{"qk_norm": false, "bias": "all", "init": "normal", "init_std_up": 0.0361, "learning_rate": 0.00191, "weight_decay": 0.047, "decay_fraction": 0.324, "decay_shape": "linear", "batch_tokens": 16384}
MLP neurons of a small language model. Each row is named by its layer, matrix (up: input weights) and neuron, and shows model dimensions 48-175. Each number is 500 + 25 x the weight over its row's rms, rounded and kept within 0 to 999. Numbers have three digits each.
After each neuron's rows, "fires on" lists the tokens most often at its 100 highest values on Wikipedia text that the model never trained on.

L11.up269:499523509524502550443478507478501473505478490528549451530519516466468495491500521521485464501529506482505519507480499511484503474456483478505511493501442488498501541511528461446520519526492532511484481473502473541502522509479571505535494500493493478502562516550473495495500512509516487517545489498492512475541497483565492525447511535518517516489486523511489505539555501484482501485495
fires on: " that", " un", "ed that", " by", " which", "ing that"

L2.up93:512475515523511493500479534504506474491495472522470483505484522449552522496497488531504497502513513478515550493486516504497542481513495505518560467506522493518444506519534481509489512498510520494546462510563515537502461542489539486512504507507463496504519541487503530496469462473519468513498477487524528482513515511515477478489511489481491449496488486546447455516517533504460513520503
fires on: "==", "===", "==E", "′", "| No."

L4.up235:516508547490528514496512565479502498530460516501521503513496505470471513496528471504513492497528492486498455510507510503543520457495474419527513475503482488490514509529520482477447495477482487495518507470521507458460502469512495482538479513514487492514464498472506489481533475425460458477485503508471509512521524508509517500490480505466474488517509482547459530526500523527549522486422
fires on: " he", " He also", " it"

L8.up673:447514526550515498492493499520541434473489436483510491532497509461480450533493547473480475510537504517474499519500467502519502539483508489525513503507551538520479505507489473501485539465485488466527507496535522510520494515477489511483471534481510526520512520499508477512552462528449458493502482497465517485528505506492505482495503504469494506492492527480547526511503521554495535474472
fires on: ", a", " is a", " was a", " =", " a"

L3.up526:511506490504482496477474505499504492512560475522508481485455558528551534479451501490492491476523495521512488470442440483484535508481504514508509492484497483501485515552506467453476520540496514483527426518518441513481533536461486538481468521511492496535494501505502505480506528511488505473498497511510489487489516481557502489523475493483532498495473529523526519455524504538496455514519
fires on: "/", "|", " such", "|---|---|---|---|---|---|", " proper"

L2.up27:509514494501479520450468537523510504467530470509507498508444552495517497500444530513519494489500488501482515502464441480505537473533510509505556482490489450513504502497475457495467553513460509476528488516480465544472511490488503513492533533505513486556487488472498488462518506569443544490486467501520493492508531513520522477503485505530486511489535513495546496504530480518464506533518
fires on: " |", "% |", "|---|---|---|---|---|---|", " district", "|", " | M"

L3.up441:477509487483500531513499465496494492498485515518562512480547515492494450459539520493524486489501478548531500531480506480512522518452537491517526521485526474514452545546525516483512465494476458492492488536523447512496550514508471531480469505511498510518517479491443484491543523462486505496539496497464493455456529472515500482481507472518489499489511503504473483493505475496494511508471
fires on: " un", " int", "ah"

L4.up3:509516505508540554468515504496504436500510431490538490478541473503508427492507458481509488508483534481477484493415496500490530516461491518510503464513519499493487499524527501505499487496491509496464499501477479511525463509543499515540456494529467499480511551496508509494486461492495491554499464513449522497506544516478472490450514574502505490512512492507488475472503510504491525520519
fires on: " known", " direct", "ferred", " great", "ribut", "iginal"

L5.up473:483488519549476521510477524555497461472501469468487533489538501492504477513446512452517496498504540538534522504525442488486506467529499498530497467494537507514517500485497498524475542469490472481493495491504499489501531457470505485455477508473484513534483492479484526509478504534462496517525520493503522500533509515484462466536499469494497498492501501512497485495492499489514539498506
fires on: " is a", " is an", ") is a", ") was a", " (born ", " was an"

L5.up221:446506545485522496475502523518479428501476458522542491492475546547542507489468502481495484507494517518504484534413520508538500478457475503536487470508499483517505488536484493527482517522512517470479492519515513500520491516507491537511435495517521489495498475486496483480482499469505464528501482509462523511489531464515501514513487531479518496503523497531468504499497518507478502523502
fires on: " known", " such", " these", " known as", " great"

L4.up526:529502504475513511498510556477485487512478480498536496512473532489503526493549501522486489498509536515509489528509519494543511444518488491514469465500496491489503492495493520500487509533495507517505503511487480478470452482468489505510496517496509494501514502475531512495538523460459472487493486507499476508490478469570496507458501508462510507515506493511467514497529497509547525554466
fires on: " it", " It"

L10.up148:493476508505508540514504516511482501463521494478505485460484548516506518515477492491514487487498510515496512483519477525525473502492534504505510524482535447493475503526508484502484502520469521471528486502483527499528507477454482489511504557513516475481525477581487512504474499500493458494543520517441524486477489495541480520477490469487513500475473499463528530461472468488520505430450
fires on: "y", "a", "i"

L4.up496:458517470506499498487491511516469479512524478515558473512479545513518471488470491493507484511511472494486464501469531531536494502448478472508507504489479497510460505550499491509494487506482526473489431501498506542515493528509481517527394506532466494471485480482470502506500519485499483516507496525446522496469528522530520501518476526484520500501470500518506535503467531563506481529524
fires on: " Her", " such", " these", " Wil", " partic", " These"

L10.up702:505470495511498527509515538508478536469563532496513467491487468447492479523517528513526498505517482494521505484500505505486522519515501515521476497487498513470446508550457473474475497459488512510521496487469469502520483491482510512497515489532491453477537452504506491472486488484510517475540505506504504501490465512465534511486513492489514514505524463489523537475497462489526497443494
fires on: "am", "h", " Sam", "ha", "ah", "ath"

L7.up95:463514501489500504466506506527513518509492481476500525495474532508542503499457508518503483492506467536494504500420448499543556497502519513498520473499513489501488512493515512439491464472503505461486515512523487520503516516506498521515526515539484506501461515495503489505561478501512493454473456487529482489519503525550493494457469475531470498494454523501532528466512504493471516533526
fires on: " |", " | ", ") | ", "% |"

L10.up44:472482547568469517462483518514483479454506514487498507504495494496539460529490516476489475493475519533494495525497460495501550484452514502533496437502489515495463585503469497515494531463474485475503476518488457510488506487498505505539440489468488527486500508500511500476500426515468463496496508503500488508514513496539484503523510513479521481492500521517519459503494522530524510507508
fires on: " American", " Japanese", ") is a", " is an", " is a"

L11.up262:465465498496510493491447574508467497498465501519499507560475494491500484501512510546476507476530473508513514447513527505481533509531452464511528481476470504491499525530522479497441516500489544462539503494532501466499521489497508553556511526531502484519486468527480472464530493481498498494520521494513521489504542457558445484510516516519487535466440504483493521483512461503483469508526
fires on: "ra", "ro", "ri", "em", "re", "ul"

L8.up264:515470528499484528547553461504526460445545501465502507503536510505483519454505530542522494527520529512488481479496457500539517502464503504504494520462509499456478542531518505442483465471482508490487491508451516513512508485427472517482508494480477520480503491521509533482485464503518473503512517520494520499434497532493467491473526476476508498498490468457494516465529491519514463467492
fires on: "an", "h", "ar"

L3.up371:474496502526537558482516497515480478492473478491547525486499518475447492539504474463523482526527478489524540513491497477491529498512486476555493507497500516477488511545487513445436502467460467487490475502461471500510539442525510482517484511486512497529448484508531526503516465519470505520492495496482482495492476504515515468487510462503535488485506502523487516523531546511501511518516
fires on: " =", "),", ")", ") is a", " is an", ") ="

L4.up334:481516538488504502488492523500510465460431472521502507477478527530454460517487515497471493497532479547487530486498455505553515503498538487510530520496489464509522507538500482479552497526526481509488502481511531512484462499458497506524495516479507481566494503476522514501564508478491519515446448518504492511471542482502487491517505544464434500520509503463491540514470475474497506518457
fires on: "ially", " most", " very", " well", " also", " fl"

L5.up2:494518490507514501503523506552471488482504491514467505491496575526479530519519482479528496496521553506465467474501456508501472494475505486462487468514507493495531543539505500469489455519472464497491519493462462455488518506502497493518485586529487499476507517495489541518488513518499479518486502525495532508477479514544454477540468516506506488503480498467527515493501451526530467476451
fires on: "a"

L7.up718:500489516500520515514543468485517460449561469467486471497492533500499511512505524531518487488504532483475463530508501497532504487484514529475454523490534472501489535507510486502477478498517537492494463498467506509502541502447482501480490535497482507476544433531535472480495451476479458507527493516497546503497515491504496498492537516472443472521432495449506496454543516494525498437477
fires on: "er", "or", "ar", "y", "s"

L7.up510:493477476472496523487510496502523510514498544499482539512498487480515506473530528521497496505496513520517494543497494479494484498503495476507471470492531510457481536490486489519452490458454519476482517501494485481495496470499497505489546539501453499488545490533487544467536479500511484502430487486504551487472520499476477543456493561489547491495522511493467522504550463546494477458491
fires on: "1", ";", " |", "?", " Go", "s |"

L4.up536:533498475503505498541512566482499482457522481511502517502515514502495497493497469578473491495491513482544481493445486478524486457470466474540460447504494476499472496511480472528498525541481540495492489505520502535513488446466534504518459532522488451474479484481506498507506517456513494473497491526499489518433533492501526499480497510486484506476493460466483527504478486523531481521503
fires on: " it", " them", "$"

L2.up261:496509515525496539452504501525515466454481460468534495490500513465458483523471535471503471502533490548498542509454453481493562467523503518539501490489483485494489497528517489500482519498469459480497491482496485476499509446514469473504486503473499518508451510510540486518496514506463466481529521502469497496506503533496514481475499479516520502484543500551505522499510512473514527517511
fires on: " is a", " is an", ") is a", " was an", ") was a", " was a"

L11.up368:511454504487509516486485486509489470454542494525521478476457529486488525503551527530507489478515479471507487504487440484533509489499530468490503498448529495493495500507495467485526499466493519489497464501516508510452520508465482482510448509513490464531547523503504545476521475513470462482514504508446513494467513554495495483467463486547463501485501541453513545484531477489513509486507
fires on: "h", "ch"

L4.up0:522499531517518515536500541506464483463505538495489502548489493512548544553497511472471512495488526495469486508488535469493502509534464534524494479489481514481515491531500471500504508520498518496498505454500528529479466512476587509524502486495496447486470504478540494490503499443519500465451506489510488510499542488501461490503536522486469511504451480528474544469497473502558496475493
fires on: "D", " X", "\\", "-d", "- D"

L3.up336:531506527492535495504499525491500509493459498508560521505476532501456505483527461536484479468509483548495491458503495489527540496474493482552534517498481467485528480512496472482495518487486525534500508487490509460474482488471506505529492531493506526489492496473557485532527499447453479486489470535485508504469517501518490493440512503484430502494547507507485517507520521484495537554465
fires on: " also", "ially", "ently", "ively", "ately", "ically"

L4.up691:514474480506478497499507468497458503453547516495548476481475504516474499514535522555492499510493463508525509500505460448536551517479517497515499519471481508498446547523494511449507458453465538498500493531493452505507528500479489499490448473445472477521499487530501504495488519466497499499507514506481491501441484498510496504463508520511507503486499476497504516470512474505513485461469
fires on: "h", "oh", "ah"

L8.up227:451493492474503471529498503559513494497482493510489512524475448479514493497490512487521488503511490510539511494456457458506551509493485474508519492480527474483491518509509495488439481455465509510490515489486479513517546479502510539493540496493473482525529475545513537536542495508504461517507515503499519483426517522498458520465479521498525503483511528510456510527516454507486453464509
fires on: " |", " |  |", " | ", "s |", ";"

L4.up173:501492539503507499432505485506474519492459505512530494509483508471450545512538490532474478494503459512538530467519518495497543490475491467532512522495481481508485501491507473487474506476540554509500507520548503493479513476449494517506496505471483502519520498497554487498498433465485505513513481513476488500461479541507540494461513500516474504514541464452521505506496511461526518511456
fires on: "ently", "ally", "ually", "ically", "ately", "ially"

L11.up293:465499478513523482519483480518477503528507491476501516536444460493460543510512509537478500518471509520528470482448484531478484481492429492522503511503533499507476503515531490474480537483465503463534529486538478506473492505519527535471549511500475510530525503503530545499531513522508495518488475480509511478498522530490512542484526491479479536511494536491475551497496461499491492478509
fires on: ",", " | ", " |", " | N", ";", ":"

L8.up736:475488540565491538474478512520478497483461438494489452509505523486472488554495510460507482500510492530516546513512455481505527516523499496528481475490527522495510582501515507452484543506485468476500472485535486526480495469479507500524473514463478503525501530496502509504510468547482502545545515499467477498512501524471484485544502493523509479495476501506530511497511504477475526496508
fires on: " =", " is a", ") is a", " is an", ") was a", ", a"

L2.up732:484497459478483554473495456509510466508536469481512508485510559493493474503476487504524494515500494513465530528486480485528542495480515514479472500472521400509481489484496507491520539518511490476493520536508476508501495503503459532477525520540487477545507513502494511515567507530500515503542464509469525486519523522520512479488487476495496481497539531444488497482542497567473550495509
fires on: " district", " att", "|---|---|---|---|---|---|", " % |", " County", " local"

L3.up121:491508543516513511497497565515490482449501533547536493508430520488458517533472487533491500501556488488537502499494508480492513482504495493511496492501493509477510516524481497500508492483501524487543503451494513521481490543432544486497474520475518440498505499491593513523474483465509488476463492484497491505497501497512521494522541535542496512511466469530481515520500452490506516504438
fires on: "R", " (R", " (D", "D", "-d", " (d"

L7.up411:495508514513509537474535498507472480503484469522479558498532459478516524532505512501521505487517501509509484462518544512540518491512499522502504497492508504493474519522509491475503489492487519468510478472494497480481526528469543481517487502513514419506473513486541503483510492464540489487478534486494474503510478508538441489449525531527554510506422494531438489488511476498503532514492
fires on: "D", " | D", "- D", "| D", " of D"

L14.up528:502502496451504533496496498503533483506516513508502472529486517479489522539492487521495505481519553471500485502502511542567496502511503482536500505442507498488494480489472496537476488501519479512464480486495512520497486510517464510481487536479505458511484531484517454517488470489456479516520477567492563502504564513529464496504487527446477481443463545483493491491490498530465458532510
fires on: "v", "r", " M", "g", "ag", " P"

L13.up709:529485504539487479532507546505485452502489476501477499486525527487548471504542535503516457463534490498507478495501485507507503458504499481504536513509471490472487517502515461492515503508463525510544479520500479492516484502466544518539487512519477515517516527493456533504519522461513489463549423500512508502450541486526449430441537493502487477440471494515492487516552474496488540477513
fires on: " \"", "===", "==", "-"